MLP neurons of a small language model. Each row is named by its layer, matrix (up: input weights; down: output weights) and neuron, and shows model dimensions 208-303. Each number is 128 + 32 x the weight over its row's rms, rounded and kept within 0 to 255. Numbers have three digits each.
After each neuron's rows, "fires before" lists the tokens most often just after its 100 highest values on Wikipedia text that the model never trained on.

L6.up1583:160080145085118151111109101110070155159147115133055123112127164087164070110137111132138191143056151110023193129165166159118170082115089054127156095062085122100154125172097081112100075128129146153112108173105033179121144046068122140092108147130146129147153099080155151088202127097193153088
L6.down1583:126104104175079131138169105116130171124112133071130151079152138150133112131112114162064145107192148161122131110066141184125140137102114158186097143124132106147110111124079122118153167147104163070079126110113142144073151164134094117081132143049196129067160134124130161126053074152142098101
fires before: ",", " (", "ulu", ":", " –"

L6.up2847:112087149118100120113105166130078144079163172153067098146140113122099143129106130157108149196096115122138164068142149079073127093175124115133111156166110162103122135152131122141175144111147120076113103151105123183125076100127088110139120169162125144112128107060163185122102078150169150118
L6.down2847:095142126154106120100130137109161172147116127142145086169141167082118094173099157145106123108152109060127144143148118122124099103123084090154114115127118162081156078114096148145095147180108145156120149126170168075133091151153092156179098105200145081108115168106149113131126094121117156128
fires before: "-", "|", "2", "The", "="

L6.up646:111100088150175144162154141151133092055147132125147159169169083102160084169131100150126136136149129120161096164117151210211122126147115110077085172182112080179162096164104096138189184149136132131177144063096115116137141111206134121100122126121053116132127135081137109152168124173142074062
L6.down646:106094137084134124163140105119119115052152097083111063136087153134120133164145175174101159084101117160157137106203149160207165126128116148151157108179142125136111098158139143111083175119055111139046140129097125161165123172116116123140131173106109090114157087123133111130141083142099071069
fires before: " as", ":", " in", " by", " 2", " 1"

L6.up2672:102149190117118138128124124151169067114098101181111132077091113188048148114150148042101122103135094101139138082149090131115218133152137083085091103137161149078109129155094096142139134122123105078106127116103180130140123164117157191102095108146123127128114105108156159133170206132121136160
L6.down2672:126096091139056139144064123100187084097107100137115082043095144192126115068134153111145162113128115158166100142137127142134176183164109150138141124133137124121068094120116151149144118159154178126081097086132133168153126184131128123107165109121121119115173125127187160186122128148066181117
fires before: " in", " on", " by", " of", " from", " to"

L6.up543:178099137147107073152112110115176149195129174154187082101078138126187109116151175107157153141119129174092153103091126092120151080129159128181104120112143079107086126186181140093190128107107142122111102135129143093225077175080129146137064099110106157087080114198176183195170128079014141205
L6.down543:146102165127135140091120098152097146101136130076156116190140135097153121141102132130136111128151125122151150138220161106204104081144206169120106120106156122117191142122143151134156107112101140120106116128186116098131154075124078136156114129121126158160110134097105165101133113198128101164
fires before: "\n", "\n\n", "="

L6.up1865:120168092131114083156162131139186085158124155112167123104148130144153154185145130142090119131074104124113155106151071209115131116127113146069131112145102096140145125139161081142141101098148122147066124129175141114143078172115123148133126176113163113207097101138125175122114107099130088115
L6.down1865:153182167098147140082133107134147116123111127119208121122134150154110123084126093093096170164113149200132152057129128158116141095197151144155158105180124095128108109104121073199096092115116083095076172114103107168114171109156083114114178139039125067150121144110176152155096105106101122152
fires before: "=", " =", " and"

L6.up1513:120110131134141102116143127194178149135146164192131153146108184118155171173125129110101122156097171127181140100122139120121129123117156173137105124096158106115108144159184134123119189153151143086166150142056114128125180081131113141148129093174090110143110140126144097132144134073164120143
L6.down1513:191128125133127115101195074174117134100144111130152145103105152112097096137072158132068107099072142055133098112113104132130119093108099138129152168157165145093131062135126118075111123150132154093111078136105146157174069157086101158062065113194129186085146110165155157087167133125083108096
fires before: "s", ","

L6.up2240:131196109106113088130136076128094087166131127174084134139131159101136157153163128167145152141163135111142092140113145119099195090136098092150117152152179062077123092125140080130093149159130093157176132155131125093101170121079142193134050076094055164077151129093153189124158162151112098153
L6.down2240:127177115177141140084164201065154186120099149112146118134079091099168159151135201122170181099090085134104108147095124061160139150112132122146098126129112083127182083162128214145125131067081186115131184149094128069177142140136112138141143116128180138118138129121160116104163096126159102126
fires before: "-", "=", "\n\n", "\n", "|"

L6.up53:129157101108194131126149130167148109169123141110127113121143130126075155102217067074076111115107152156085117148119121100112163078123151130047212085087120121079122135132079087083192174095109141159118139109151174133089158113142118131124142117192119135131140203099143124086129119160156168159
L6.down53:107155149102172067081121143117152087125164104139131129021171178103128103090134136104138163091141161143168138111146198119109132130045064096109112161092082137128092091101099069178060150124100087064149065106075158111151165129153120120151144131127127161148144124154110093103099160230104141161
fires before: ".", ",", "\n", " and"

L6.up88:083124136172111100130164117134128116112087174117152134162093119100132098166149177160125139159147158128111139120222141109174162128138101126133133147154137174110119100117091123165088139149168101103153149089139101129065115134117165134120111156140086205145176171163107092086168109121115138158
L6.down88:082165079154110140129150160155114127117131115138108104099141167160137082128120092104125129069112152106165052140144076156078183125123071144121152182140122169147126157129099118137128132140118091135165113132143076137093160090109110146157166117107163064131155137101101118159145131164191100131
fires before: "-", " UTC"

L6.up3270:158100166111089153143149140152125110124177089158160141151105156165100091103144117149121124144148173074145175166185171076114119096152184145105167155116106154139069142170161085137117071143147132168082140187135130087152152093145107193122118142154087145114145059114116161099130145090160183132
L6.down3270:098126177125120136165140144173126114115133127145130148103116105121052177160185119044135066170135185156143114113149155090102140109118171151117143107077094130129108088083131056175155094107108122131101136119093104074183104185132118112085143147173112136115151123117148128149106124114164121098
fires before: "|", ":", "es", "pa", "-", "la"

L6.up2017:122117153151121074165176092139113124136111139134170161078095127139096091104142118132155160134111157150127131105107151134155126156132135133161122134110138164162204124082114155109192129109165107113093104181168161174131161165140103171127140105123191117124123155160132138110098114083104073104
L6.down2017:189117113104138102081121138123140105102123150157145098130117064081094089133113081106099144124092138137115134131153219081193084164163158149101130132111099177113124151125100094105125098126152130076144100164144096120088098125129160146121159139157214153133169155173113075111078129154058107174
fires before: "\n", "\n\n"

L6.up2480:148123133103117118153138157114072134174120150127144179115152107075144161102139168105138133105157157085102196083157154143139111186139118173027157172115095086106086118138076139097155132133104160122112125117109164117131078112148162136148112101182161125141184157054194153141117172156081159115
L6.down2480:089115184109111091160186132125097135147160116187129195062144138090065138116117101109116075163171141112084129118111126169179088099159067188128117125125070086141090127138127127168140164143111180120097139145165091163085093075170174181099071088127169156167132133122147144135155108119089103104
fires before: "s", " of"

L6.up1472:165165134112085125109106141196171102119119059092118042095138222134085162130032111113095094070089183093108177150151122168159121127101110145182193139143149167150127146065093183126119135133171096101130113113126089154154184123102165094081153119116152109128130091132111177147138126113092144102
L6.down1472:119151112066149168129150144167155159136119135087086093053120148110157124160137152148139136159092174126082092131122135109105139096105100136158190132127074124160113102145100099110148134175196112127156099164132128133198117168103135139137148120158171116123103160166079135127097076113166144115
fires before: ",", " |", " ;", ".", ":"

L6.up1092:186133094131142134036133129187172127150115165127121103070125124154052192119143148110113177130145211135166156123105128092153186179101090099146131154132081105149080171123089144131127154091121131094137114134151165168120102150150091130083218125098174049159177117118112140098139143138110119126
L6.down1092:096142143174133056227084129092075122099118150046117154116168130139152131124127123117101089106132164052066124119091136077165072077110157106118160193102081097119126141171121125050168149104123131167140076099173078119141081065190123142144110064106101092112181186112060102102084129138087103100
fires before: " |", ",", ")", ".", ";", "–"

L6.up1748:130143152114076116136160111122111155141127140133176171126106155084133131176152131153137142090162098106027135119142087118129104147113108115018141052088159154162046189180094072161112166126135149140126123183145096162185114113104135160161152128199131088105107139105108099149095168082169097129
L6.down1748:131085084168147086167123122142158120054153149109121148110158164148089125173175158091175137120097132134155125124066097191132164137139129109083178112126137126153126163125172103110095141083093135124080096086139137135123126140108062178096159118132138116135113139168138182164155167037159095128
fires before: " =", " (", "=", " season", ","

L6.up638:107161131104154094115120117163100073136132172150098123181103111219130163122120106081197157110143146145115143126142121085158171146110136092092172122112147170151169103190133136117113085139119145143075116098116135109124165110134078137127140128152072121098133131145107150108134120109141149122
L6.down638:099181126117146158104138134107110139128129171084143099126132161101130209143145147195157136079144081160064117122094138075097108116114097085140088121081137118124160110145121104112103149080134178170119151104139098168116098116175141152122100082168109144112082142139100083058092093095157115091
fires before: "\n", "\n\n"

L6.up2479:217125131122087077160158137146114157112150114129146141208104164143124126167087078102059113091164211142123119107147163101132124176093140089106096115090090159135132120140116124167156109115142171136110116091125126145190166116071147100147124156135074121138108163141176124200117116168112180136
L6.down2479:151160132124134071170179157138176154121149138116123136122165200141152117125161129118073092119161151108145073056151122130125111114079134114101076104142127148122156113145115165125051141151109200131139192078099125131114070169192085123104166102180087168120133149128112115117215098180066087129
fires before: "s"

L6.up408:138114122075134146138088082191114133178108134098071117140096144161126097124145163121172155146138093156166109128134121121081113087103161092109093130139188160107069116212231107118084090098034143207179184126098124115141135201115087117147151154104103065121099095093166156207112108140079114223
L6.down408:122145089124189133096065083162091136169119126121094138127111154102079102110146092167121180084139056104105096139126104126104149106128108118109084088065133065120070139082163115138118088125104088130128167137164078117165106193111180125074105144145144099132143124109147155168139142130138122145
fires before: "=", " UTC"

L6.up3204:139143136112138119212137178117121146121112188113095159103139155162170107166113121126119155097146044122158151181093115113126159138147107207164145101122179135119105095141135134111141147127111149100113122077127075093172172191126119176126148095173144079158093103108105145111145102054142075161
L6.down3204:129131129170151149128151126089093095087136125064126081104161187148089096112122141091130154107109118129142106170095137161098092111138133071132157164073110112174104121151136072100155132121116129140161109147121127128084137114122178076119104088125107187091102188134137106116111134126073132083
fires before: "=", "|", "\n", "-", "iche", "ach"

L6.up922:110166143096149139090130082174168124159160084190108128076081100133126171115098113168095195224163218165162118064140151107091064201074129188069106139132120145138150122106091076136131129135125124121121147149145099070087152179115106169127130158154144168158130081148134157063146093113106124156
L6.down922:151083134153115101106092142154099090144145087182116137094088175145092107081125121145115163117125089119129129077115183154130172115121129144122085109134152173093151133142120150175165151124113099156076116189107111085154115108099092093148119138177193114111164064125061096123196099151069134142
fires before: " to", " with", ","

L6.up2597:117083139197180111174159119081068061102071121165131106023118106162118156137157146161148182168164182124170160152125102098118101159052166110147183143115122138106103147151119126114124118126079129179135100147173088126144187071096150150073151215121119175150076105144200143131157083130111157144
L6.down2597:131140108110111093149171167070129113102150149097178189158128076162137129152081107162073141128141162155109095130107141147112137112100141084138072119137095150131130116189162156157098129134130120175123118110144131126144089077104059180102162162141107154095131170082169090140096089101171146152
fires before: "-", ":", " (", ")"

L6.up278:172131089135142158146132169169124131077143121139132137151083191140094128164168131113101125194122192090159164102150198138108155088092139129173175127100162153169123109152165112178185141077143151142158147156150085114076126129135180134097146143109128128168170112152172091149206103108128139032
L6.down278:108175141165083154089167118143104147143132161112172141085118170217151145183104105055098093153173165147131201158086143075135190142110110096130148098101145124145049111149139138170095078098079054157142128108169140078092144095096149054099108143089127103070129124113067123112132120141138162127
fires before: "-"

L6.up332:153129160132077097124125076128169150100151152143138151101145135131087117150150167083073131146131121133111122078097169104190136148087151152120143134118129160081105185126063108099160165113179146147104092123164104094120119161184136139128188141131102134134109117157130188174117113188132103132
L6.down332:137144078144083080114110106176161126102129188101171081109112101157132117131143145144091107098175067098142102144151138088138121150080143166066053112069145205082127156107150075154210158113095086125156141119142103135138114148153120175111096096095113099092136150108080130109109154122117095136
fires before: "\n", " +", " −", "  ", " N"

L6.up411:133049138077117111099088162216133129117154105087137116174115124137118107105181142188123078179132182113117118112089124131093137096135088125057089149116083153129097098170142129106106106131075132207099143140092102119090131087126142116161098101089108116146200102139119098148158058136141067076
L6.down411:133176087164122100153105081149117078137163156102108177144113041117128089189093135119127089117120129083114070137116157116105116119126118054119110139070108084184132133135103121126053187122171143091176017113172111089150128161162168150125159072143145142131110139119093129061145120129103110102
fires before: ".", ",", " and", " in", " which"

L6.up2923:121199204102141115169125033155165151112144113153156109129175140107114121178121096099202052177098156109169077140048093135146138171128187105057046151182137166118118081161139089056115155137129098039108116108174041166125147141166122115136095179125173147130135149098168115124168156138143154108
L6.down2923:128106096125141132126174104135200147120181172140141145137136084154124057117094112189138130133141134159151154096124096171186155194160133128107161129125099185151135128166097138145125095133084135123134149094135142096102113182155113113187142149189141117166221134107156142119122125103104110165
fires before: " |", "|", " of", "ance"

L6.up3435:047145128074127116145142123082095175102090131100129082144067160120141163088120144123144174062134121137116159125115148134181132062068080106145133161109142135077135143090106035082117193159145128090153150170163136129121121093103122077130108131152173160099160159156096164106133108105162144081
L6.down3435:177153080084071166133077119141140180180119138171132160127119178126074149115184113150050136122179106101100136113095127193107115121129107178178183099159167143076150140128099109085125144141136163054125119098119109114111108108113068141074130144186127125135083087123175163093159144108124189129
fires before: " (", ",", "uki"

L6.up1811:198177082082070129132144163152167110144122154113142137162089121146119054166069179097135129150113186099165147131080117069048144135121086142088046069174131140135164093109135147166097156086098105092123196112143113162144130111144121144144138136107172112158157116104201104094176119096127105126
L6.down1811:119082095096167089210158110118133110175110109110162128109084211183096124106149103094111167099115201170141158133100103140129132118092125136146145090105112104123096099133098082177176122071081122114131110098135134166122084090172062136122090116115128099165171117108093127098153077132093134102
fires before: " by", " in", "ed", " to"

L6.up1690:165194114139143109168075138090181115143078139150174084119095062105118143070197100163178163101140122090141097144102143136121125138103102115083143163124129058177156131128093136131088078147189130112154126109189137151102062116121136114206122154165085149163108148100174155149158091164154165099
L6.down1690:101145157106098141094101148117129104170112133183159110137110097067031128112125084093126191164080114107179083136133184088178127148094112138122156116137110124139071120051103111139076115163175099087150093149095105102074083116080135154158157192113132142128114114117096097122095091097149120162
fires before: "|", "\n", ",", " election"

L6.up772:133152103129125138138082135132157174063085156206123105075076119149130133123131103154150120100124117138089127144151192129107114168145108146152168128137158097089194161103146102163124116109104097172137161137118184076150178126082124142105094106105155186088121123058118165122158108115057139097
L6.down772:111093085095117107080134159127140177076095157166135081116178089102117098080096154108149148094073129098122112137097140180135132151159101119184148087080166122055120148120131114146149182103113136124166072143118162144170170122131089113135086096160115119090154130136106146099110113174108107071
fires before: " He", "\n\n", " In"

L6.up2473:081067153096177101139113108146158107105088189095081143095149104203145120080165156139178114118101098139122144114115153107120115139152101082127140089134148196103134148123147066122140149145103105115145090120143142107157154136161178148096130154162103073134129152117092144167226134156157104180
L6.down2473:144121180143136148107116062088122189051111132134080126129157129155142117140144171143186110191145133081098152131127161102138129178085141107077100122128129140095053075130125144045187178153107112125117108152101148144194104129102138099112128096133129135122146125146068162107111090157093074101
fires before: "="

L6.up2580:148172150136102177131126128091097107129094039168128133156105163159112086101178102101172109146136128074167182141117131116113237139080106194089102106119075145065072185117148148089138122157121103125104150105129131124164095129130131166127199118129138066099144080165168095096067132119060159117
L6.down2580:099138080058110158096093100141148147064129145164131129091155137157128162123105154149108087135181134074074182113138161134145167163131128109122117069111087083149115164162179115147116093153082120162157158107058159139109143131101113165111054142145190144161085124087132118136112126112142160136
fires before: " |", ",", ".", ":"

L6.up2384:163108086168151181138130177175124128124092128186089127125065112139074136140079130125117158160106169146156148096183079140155107113104129176139119155142141120141158100136159198128107107125095166131126166108124129121163130070102098094128099143139125167145083114143140109164129134115111109190
L6.down2384:133131162161179118123146073115124152106122152149145068099133131171151118172100089183067137100167159106086139124093100129176180057103104042095093133136095133201111144174136083128161183091129136121165156139144133147107117139146119104122098115135110166137077145099109128180127126104092156123
fires before: "-", ")", " be", "y", " have"

L6.up2509:142116137157117138105144114112137108133097071106160135099166147064124180136147120064165141113115137150165120151160125130113154119139094210120146116153148101132132097173118125154190104107088118112102107102120110104163109063180089126113158137128158138113163097090099161153120134074048227094
L6.down2509:135132126137165173058142104118119068108142132164152115138126074103154116163116156182161091135122075131095150157101151098166119077088149100131137097128155141149060128166124228119166151159042141142194098155121107118136129134046156119119121121158129136134108079143099087175132072125121177111
fires before: ",", " –"

L6.up1127:154057113127126161108168124100095087187132064122150157151107129150128152145168108107139179122113084107125167107100122142174106060116113161082113147103161131163090168184129169108139098093115139119138139130123098145186106120140142181133111140170188157113108063193157097187112108106129139184
L6.down1127:139149072106175156112108107111174131103114108087120119128091136089123145124089174164178117130150112165100148128155151119131167104098158113105151072124100150196149131139116152146140118118098125130107079134142112133161135140101117147132143154133137037199162099154101094142108088101111121124
fires before: ",", " –"

L6.up1763:152123171122079197121155111148167077155167183100150104131128093119095170109131106176114181156068125088137107122107109128100128155071135121124105127127164109150099100131156179126134142124167233137177158110136128123149171121126146137147180146140132181129052159120169111121162092089117156104
L6.down1763:170151197099138193140136099097067114086074150122127142079099196138112090087076135129173091145121084125173114164176147119125140115160161165118078155149126143108156155048114086104110150141154101155115145127099135165155120103111076128050096117116109138083109174119121104172062098111100149090
fires before: " he", " the", ",", " she", " a", " they"

L6.up3225:129160122140076137120137084159077147127145191130075123126148140197113129094153170115136186144062155130108122177125071121165141175078135134090138134147105098158074181156119089149179126119149187137133116073145161116144140098167126110101100120152124068115128144133109119162140111157079118113
L6.down3225:082108090141182080149115117124086117120083196105076094102122147149100102098169158100111189137086143126143130149161155124121174140142035119132078139148136128137077159074090151149158066206136115127123097112179145090161172124114096159032085101133141136116153160088119139122096095158145087153
fires before: " |", " 0", ".", ",", " ."

L6.up1321:098115099114127076068130207127145135139105150137128164099107123104074175177122122179131101121140155168125118141148170125151174139118105097185099158150114100133172106079150087171212124076081168115165097120173118202165126130185146116146124162150134086187100119132161116080127091111140121144
L6.down1321:137135134108186165141135142123150098130150160108187126083104160081132159168120066125127124123149133145042090156172210105068159144145106171096098106155079137097137156082180119105126129176119127159146110095139094071122168096102111096139060139106181154180214194085101077139109059113129145097
fires before: ".", ",", " in", ")", " by", " and"

L6.up1262:110138110042163170099140115152174070148167139175104093143145088173155108161145133117074163103168170171096121094079115137147131156108174141146137119047142116095123126106103114109088148133105126113120153160189095115141112132105094069106140102126128059119070150080149123128123160142101135128
L6.down1262:112213138123135134158094049034096074142177142110161150115141164101163107116124074140160139096131107086137147111155166076169164095123151136138109123039144176131106183165131166118135153114150157111126142092119107075097076110118187138144111158139156155081124142061155142113069093175115134146
fires before: "\n", "=", " a", "\n\n"

L6.up616:145125170147089129125179124166155197163189091173128107171149157139145179161149173123135119151087162122129196152088147137102125155136130124087103102155134174101142123133142150149115163152109156152061120155129114106132075221127153136165092149122150095148159159123127137121129113174134084097
L6.down616:156188159143112107114148169123123095137203167210115088120179123155135121139116109103107145102144174122125090110077148158073130128105117104088070105094112094090109149122071160159143136139152118123047140172177108125113073129116116147123103177107144087111182110165119151101122102221082168120
fires before: " to", "'", " and", ",", "."

L6.up254:145177129158090127169158118081108160134112156124128094118153151076224124122136105118115159150051212101099100223104150162155092152128038104112180133107142127116173122209132103095156137147179139102128175152179116112142140112178131092129189105145148139177172215120138158167114145090126145117
L6.down254:131130089100101123135148182105148139118107123099135156118118144123109119116144136144169139099151155149145117131111134177109070131151093114147130160115126083111126144198156176086115126121144179101072135171128112143108120185122149159128107109049184101114177112123111115097163155125127134096
fires before: ")", "\"", " |", ",", ":"

L6.up2386:197108193125166187154056087168094174135129147136160148096121119113100104130110114223097123153129189142126129102117076185103174093066136115129129087066133146112088116107098131057218079198134149135115137176088183086127159145123146174054165117115099134124181080157110184090138175116163134197
L6.down2386:104103126122148115133147124133126140181166167155118132067144158143135142112120115101114141126163154104142128145168141169102146127118141147106086163060113123163149108205153191129106189132089111123128087222155135116119103096131102191104105136177113111112116153141174122121107141141123134179
fires before: " to", " with", ",", "s", " was"

L6.up47:147088137079140139111137173139114164171119123160139077096099126136104110186145133135161151147113134119122147087150152066103173145070183150073108150118133064114130080121166195124128132125159094169148142187108128136101166122183170152087141090057179125085110174158106153141120147136139125133
L6.down47:125156111148103123083188134108110153174188150081096109132155170163136163149125155161156115078123101118087103153149159122086102099075098107122138176079065095098096126121186121148099182123162069148139099141106160101214155152135149104139077096138089098116148166097153060112096111127099121119
fires before: "\n\n", " The", " In", " He", " She", " It"

L6.up1879:156151113087175147128106120136197101156124184097127107081097119174092122147074141126102080116132135087124194122149142157074164140077132129113127073132128147064106147110141128087042147087065183124170113097074140137164169079088157149086163164159118089162167148109119183152163170146126181122
L6.down1879:069096105108150135132166081142114070043089172101111141094128131146132105190101149130154089091116156076136122158089128165080145108093135082053128143113138098149100080165135106158170137079077138195135129169093137053142169117134115120127143114121118158062167139094054098099083131117116115118
fires before: "-", "\n", ".", " -", " in"

L6.up1343:134106232191124168150130119093088132151153123159153108181112063152115115148120067119151115186143141173099214190073130103008140088124115074139207122150136113169073164210091121115112132112140098103121116145131121142131132123090119116140118096111117210090110124155123153113192153141133118126
L6.down1343:105145085107143078125168145100160117127084172150114099103111134153102132127127180094073167109103096183105061124106164135101098047098139101062152174119109113120121142155136129122151182188157178176127121105130083086191130104137127128155104149163130127134165107148108130160039073107152089085
fires before: "s", ".", " of", ",", " in", " for"

L6.up2688:138162139122109096075095146146063110110144106148075135146154121173099087121154121160148106144142138094164094094147179164104119116156159069102138116111124146130085103099118092164097166067066152197161169151156154138126199073122108053113072125119109119114147079102151143209141129156142185152
L6.down2688:144100170151137110153144209121131140132138041064132158119133179094166101118095133129156126130119110189197118144144155162143067116168190138133127126167110159116125093157137066105108169115103090088154148083153161138113156111102119118124083079102101095075118180137144150184066120139158150155
fires before: "="

L6.up2696:159152149199083125141117121115112133122178104131182150147148057127111117126122157080118174098102168147133093152089094150140085138158096176114153158159107128082121048151124155182121124090187163128134122049095081116136118130172082124106136142142142103162110185120149175169178153139172131106
L6.down2696:123154127134155148157157138129135143184191097089131100177096151061205138176141141117094145148217176056124224127162147081090154087165160133171127122117058144143095120150155082058162140110151065125141153075117185092145097095190154150086140112104094139134142158100215088134065129135132156174
fires before: " |", ":", "|", "s", ")"

L6.up384:156082139121154122149129174142107181141152114100108150058078133103111132149150139155102115136129108094120193108132135132140102069077199063095109105087117137101109081089120102175117054140171142078190135175134130117155103134083156230105099113101094135104138104067107144136112147117150119129
L6.down384:184091137080172136142097112136134140089183172133055173121078155106153108159123079076080107108105124193146150139117162132118109174136129065127130184126120109113113117153150098205147139094090140067134140072150098147084050108186115135091148117128130144152139117142103138112109109150137144083
fires before: " |", "on", "\n", ";"

L6.up840:082159169157132119100202099091096156145172108127147150136108105162120104126128092107122105156072161156154132135176099140074091134108113111122158124083129162143127135180133123135209100142122117168063121099136096168169115122094160150136126140199105113088141116116161131113130116115099128119
L6.down840:139096116121153069182156086128129071121106162139082150133174135096172119190108153119108085130098145136150083169136171074088205115160152083114112113143057145156126106143157145153206114168149091141097129079145113075116146124087143128113107127158106131168193137114067086140128114179134130122
fires before: ".", "'", ",", " in", " and", " as"

L6.up549:079142139119119091099077080131137159133100134143089115142124107134103125146155120072106175155139118093104103119093132089124134164089148158141130145153145098190135187092165125136106153083121183158131133162108121116117162154134181153147146113118077162066073116105127089078146158124112132208
L6.down549:156064143209114099136136120148122195126198125128078125131116137122125078139174107130127135123083139110113122096133135152096098184145110116162128105167134136159175149154145046118157156090152120135163117172170079130130105138187099117086099093125089100172123122089075139123186118150140112149
fires before: "|", "  ", "%", ".", " +"

L6.up2925:113138109111089102136112142111078084177066149160128118139130138101176079120142132144169203161137130108114141143117169100105055126073106121109139151103155173107094109134136053121132113084137118123095140127106083090086070117143160122080153102108108131104141135147144124117113111098195112133
L6.down2925:115123128168153151161114152119090136170112134134126173141162159143155097125158126078115159144163107126213148080129156075090096142166122112148181182090110159119174164132068097109117122111117084118105172131124168157120187117161118059083139127153088073136175144125121126100114160117161129140
fires before: ",", " and", "-"

L6.up1000:152138127092133106101104114154159152143164139191172097163152089103181131171123115101170133125162136125111179143139091171093104108116097163082134116111164087113067085158134174172135095125111169139134118150096095096125117202152110115121074135168109146141051147114158137192157137080148155148
L6.down1000:199132146123121163133192090135089134170074170100124160131124201110130144088149139125156103151138137114192105123152090081118091182119132135150109156184145091131121076111113102140087147052178135172115142142134155188110118073132114119155112146168166145104137158114119138120114084121144114087
fires before: "=", "\n\n"

L6.up671:139103126101144183115123089129164157150103112190154161147159154120059142205185124060151124101101127095151125143130118133102151094188160136115124162180174153173188107122097121110144143153131124128158127143219064133118140150167121109182108117201110114156172138123122140105144104165092136107
L6.down671:118139092085112126134132151095149114128141113092163109118092120122118039051113131114127138148139120172167153131119160085145103062151134165157166186064083104159157151149166120165079121107139114103098125148090128128140217114162177144094170155091123141080174102116124138177132155152038138161
fires before: ",", ".", " is", "'"

L6.up2718:163133111109169116139112126149166104168154133131172109163086081161136141185172107086123163112121140144139114118153128116090137089131123107101149111197099158066116134170185098145143116145180161140070168148095098061165121084127125172053063107175106087159110090098145135111148179070056184164
L6.down2718:084186136067116106132149140180112167152133166136084157142175132161138161119116147077181133120121143136172124156125109152101149132128121113140057109121183077154125155123133081104120183124171163149167109197165136144093094109115120136085079078078181161102188172158102134159121144111092085104
fires before: "=", " the"

L6.up1482:136096141141124118127138180093145146107174110199126139132096085126076145125121130073161130142131097118090092168109130140145093126081121137092088109158156142098092109103173151148133128164121155123147128175196093154193118158098066079148082117173099180162085135153087190064152107149050153134
L6.down1482:116139099168177092119098143157072163126073136096129133077142129158111109129092137179114141144102101113178101138122153123096146105159074080115135168137117143106115207113213106131115127125120154134095105102078127107105116147146155135043205131129149109093184092142171142160128095108120110138
fires before: "=", "\n\n", "°", " |"

L6.up2811:139138157150132151155145124121081175150127078145122082095055088113147170096121147147086175169128165100112142142097131097095161136183154125161154183113117130143167164093142098165161123009120157119135164076097136112093105178165046205137113133164097081126144114061103130135180143136120098091
L6.down2811:143128168131144152126125110092113100114158184131088140154148126119142145063076113091164132105151107107069084124129168126123102129122074108158127190115111159126153107097180122140157135162146121104190130119122135187104108119127160148081051147106142149079063087115087126179084145121165121116
fires before: " |", ".", ","

L6.up1040:158134143075076106138134132114163082115077138090134106121136101185138120176129085120106118157157114076152112172187120079119169165096167112108134135155126072092107113128125148145116165125147117125107179101139156151154092113153110152130123157186132146134173116150156108184141130149146187160
L6.down1040:104172113094112138121147133144131161148108086139123096119106116174109108105156185126109125154138143161150120188103126174131116113105147145129083093117134069157117105137112113082052135093153120141098155096081164100126092112148089148150047189167128131187153157073194235138141129152122136112
fires before: "="